config.yaml
hidden_size: 512
qk_norm: true
bias: "none"
tie_word_embeddings: false
extras: ["capped logits"]
optimizer: "adamw"
lr_mult_o: 0.97
max_grad_norm: 1.0
final_lr_fraction: 0.1
MLP neurons of a small language model. Each row is named by its layer, matrix (up: input weights) and neuron, and shows model dimensions 224-287. Each number is 128 + 24 x the weight over its row's rms, rounded and kept within 0 to 255.
Before each neuron's rows, "fires in" lists the words (lower case) most often at its 100 highest values on Wikipedia text that the model never trained on. A number after a token or word is its count.

fires in: "is" 59, "was" 15, "has" 5, "are" 4, "in" 4
L5.up834 [128 118 102 102 123  50 167 123 111 130 122 110  98 123 118 110 150 121 118  88 132 143 119 113 128 157 139 119 150 140  99  80  83 125 121 141 135 115 149 155  83 141 122 148 121 107 107 117 122  93 118 158 105 137 129 131 115 100 139 141 116 107 146 122]

fires in: "of" 80
L5.up564 [ 85 114 135 116 107 126 132 137  69 122 124 130 128 125 123 100 118 122 156 138 172 160 161 107 144 144 111 110 111 161 115 110 117 124 106  62 114 107 127 127 144 142  91 140 102 119 124  94 122 159 118 124 104 120 102  97 110  88  96 129 145 168 144  96]

fires in: "his" 27, "for" 25, "its" 13, "their" 13, "her" 4
L5.up1961 [131 138 115  95 156 112 133 120 101 176 148 125 170 113 150 148 151 131 200 130 106 148 156 129 134 117 180 138 125 109 108 126 109 137  77 135 134 130 103 153  90 165 115 102 106 102  93 120 106 193 156 113 122 138 109  99 112 127 163 133 155 143 153 122]

fires in: "of" 78, "all" 4
L7.up845 [ 89 151 119 134 110 109 111 119 119 151 130 102 126 124 138 108 116 185 162 116 137 127 146 100 129 133 170 140 172 130 137  92  69 128 174 148 132 110 124 178 119 138  79 116 136 142 149 153 124 145 142 116  87 129 156 110 121 149 135  94 131 116 132 115]

fires in: "is" 30, "was" 26, "are" 5, "be" 5, "came" 4
L5.up1417 [116 141  92 135 130 118 150 150 145 168 139  94 135 119  89  97 159 120 163 114 141 165 111 150 136 168 101 127 118 176 116 134 114 138 110 142 143 123 148 125 123 133  94 117 116 117 134 155 130 135 120 150 128 129 113 127  86 146 155 124 132 114 135 151]

fires in: "was" 21, "were" 15, "is" 13, "are" 8
L5.up127 [ 98 127 146 123 146 121  96 115 109 127 115 117  72 119 112 127 111 134 175 114 143 104 148 162 146 126 143 151 149 129 153 136 124 131 131 150 112 120 150 116 132 141 130  74 145 102 135 152 118 136 143 131 133 181 128 182 107 176  98  49 177 141 138 156]

fires in: "of" 50
L5.up376 [ 78 137 168 144 144 127 154 136  62 130 113 151 150 137 139  99 127 155 111 115 142 144  97 148 141 129 167 200 147 149 146 128  88 135 130 140 117 118 122 143 106 139 124 120 123  72 152 129 114 171 113 114 131 119 121 111  93 125 162 141 128 113 104 112]

fires in: "is" 40, "are" 18, "were" 12, "was" 11, "be" 6
L5.up748 [147 141 173 151 110  97 139 160 130 145 145 130 128 130  68 107 132 151 163 131 142 142  98 150 133 167 124  92 156 153 127  74 126 129 148  98 117 102 130 121 125 134 117 117 144 140 126 148 124 139 124 122  78 131 111 125 134 154 123 129 125 115 123 101]

fires in: "under" 28, "for" 9, "during" 8, "by" 6
L5.up293 [111 115 152 133 126 117 125 125 109 147 154 110 106 130 113 128 134 119 131 198 144  94 133 106  77 108 133 172 112 117 183 133 141 105 148 165 166 129 128 131 116 136  93 110 137 124 120 157 126 128 147 135  99 108 144 113 167  95  69 147 129 152 136 151]

fires in: "of" 51, "more" 17, "less" 4, "much" 4
L5.up966 [104 113  94 130 125 127 126 112  73 142  87 111 108  83 114 136 115 148 158 126 165 157 148 145 116 122 166  96  98 110 122 117 111 142 159 138 161 112 125 142 132 147 131 122 128  81  63 125 111 158 169 147 137 180 131 133  92  83 118 119 141 137 123 104]

fires in: "was" 33, "is" 18, "been" 7, "were" 7
L7.up1238 [106 133 145 139 165 111 167 155 133 155 119  97 141 133 110 141 146 104 145  91 155 160 104 169 163 131 162 139 118 152  62 146  89 131 125 167 162 122 154 173 143 134 200 117 127 138 135 165 132 163 159 153 126 144 130 113 159 154 131 140 147 129 130 150]

fires in: "of" 61, "for" 4, "on" 4
L5.up1169 [ 97 125 104 155 122 108 179 115  70 133 132 161 105 111 110 151 129 121 153 160 133 147 149 122 128  96  75 126 137 102 178  97  93  94 117  99 149 128 124 142  99 141 111 100 118 104 126 101 131 144 143 128 112 138 132 100 123  92 116 113 126 174 106 164]

fires in: "of" 88, "de" 5
L7.up379 [100 129 141 127 120 137 134 118  87 109 163 133 101 109 108  76 125 114  83 107 119 162 120 125 122 129 136 198 155 165 120 132 122 108 143 131 130 147 120 159  74 113 189 114 113 104 103 110 148 128 135  96 127 127 136 118 108 130 127 145 124 140  84 156]

fires in: "was" 32, "is" 18, "saperstein" 5, "s" 5, "were" 5, "be" 4
L7.up559 [ 97 112 108 123 122  99 153  85 145 147 119 154 138 140 105 148 117 117 115 130 150 165 152  86 132 137 147 106 104 136 106 134 106 117 169  91 109 161 137  90  88 148 125 171 135 122 111 100 118 122 122 146 110 105 111 166 107 124 147 135 112 126 141 130]

fires in: "is" 40, "has" 24, "have" 9, "are" 7
L7.up1239 [118 155 109 138 128 120 161  89 148 143 132 100 135 136 123 135 139 132 121 111 147 148 108 145 112 147 153  95 133 172 109 125 150 136 112 154 158 102 156 150 129 144 124 115 157 137  89 123 159 117 142 146 154 150 117 152 142 176 163 110 125  88 139 161]

fires in: "the" 35, "in" 20, "of" 11, "s" 5, "a" 4
L7.up326 [132 141  84 134 127 158 148  73  93 161 122 171 136  79 104 139 173 126 122 147 126 123 152 114 108 101 101 144 123 112 132 151  82 126 110 154 146 108 169 117 117 183 145 107 122  81 135 106 110 116 171 135 113  74 138 147  90 136 151 123 178 180 122 130]

fires in: "has" 32, "had" 20, "have" 17, "is" 8, "are" 8, "was" 7
L7.up1675 [114 105 137 129 129  81 154 156 125 126 152 132 103 110  96 131 131 131 152 116 165 164 114 144 146 158 130 134 168 160 137 119 123 145 127 163 126 113 144 134 105 106 157 122 134 148 123 114 149 114 155 140 135 155 133 123 107 189 106  90 141 154 145 109]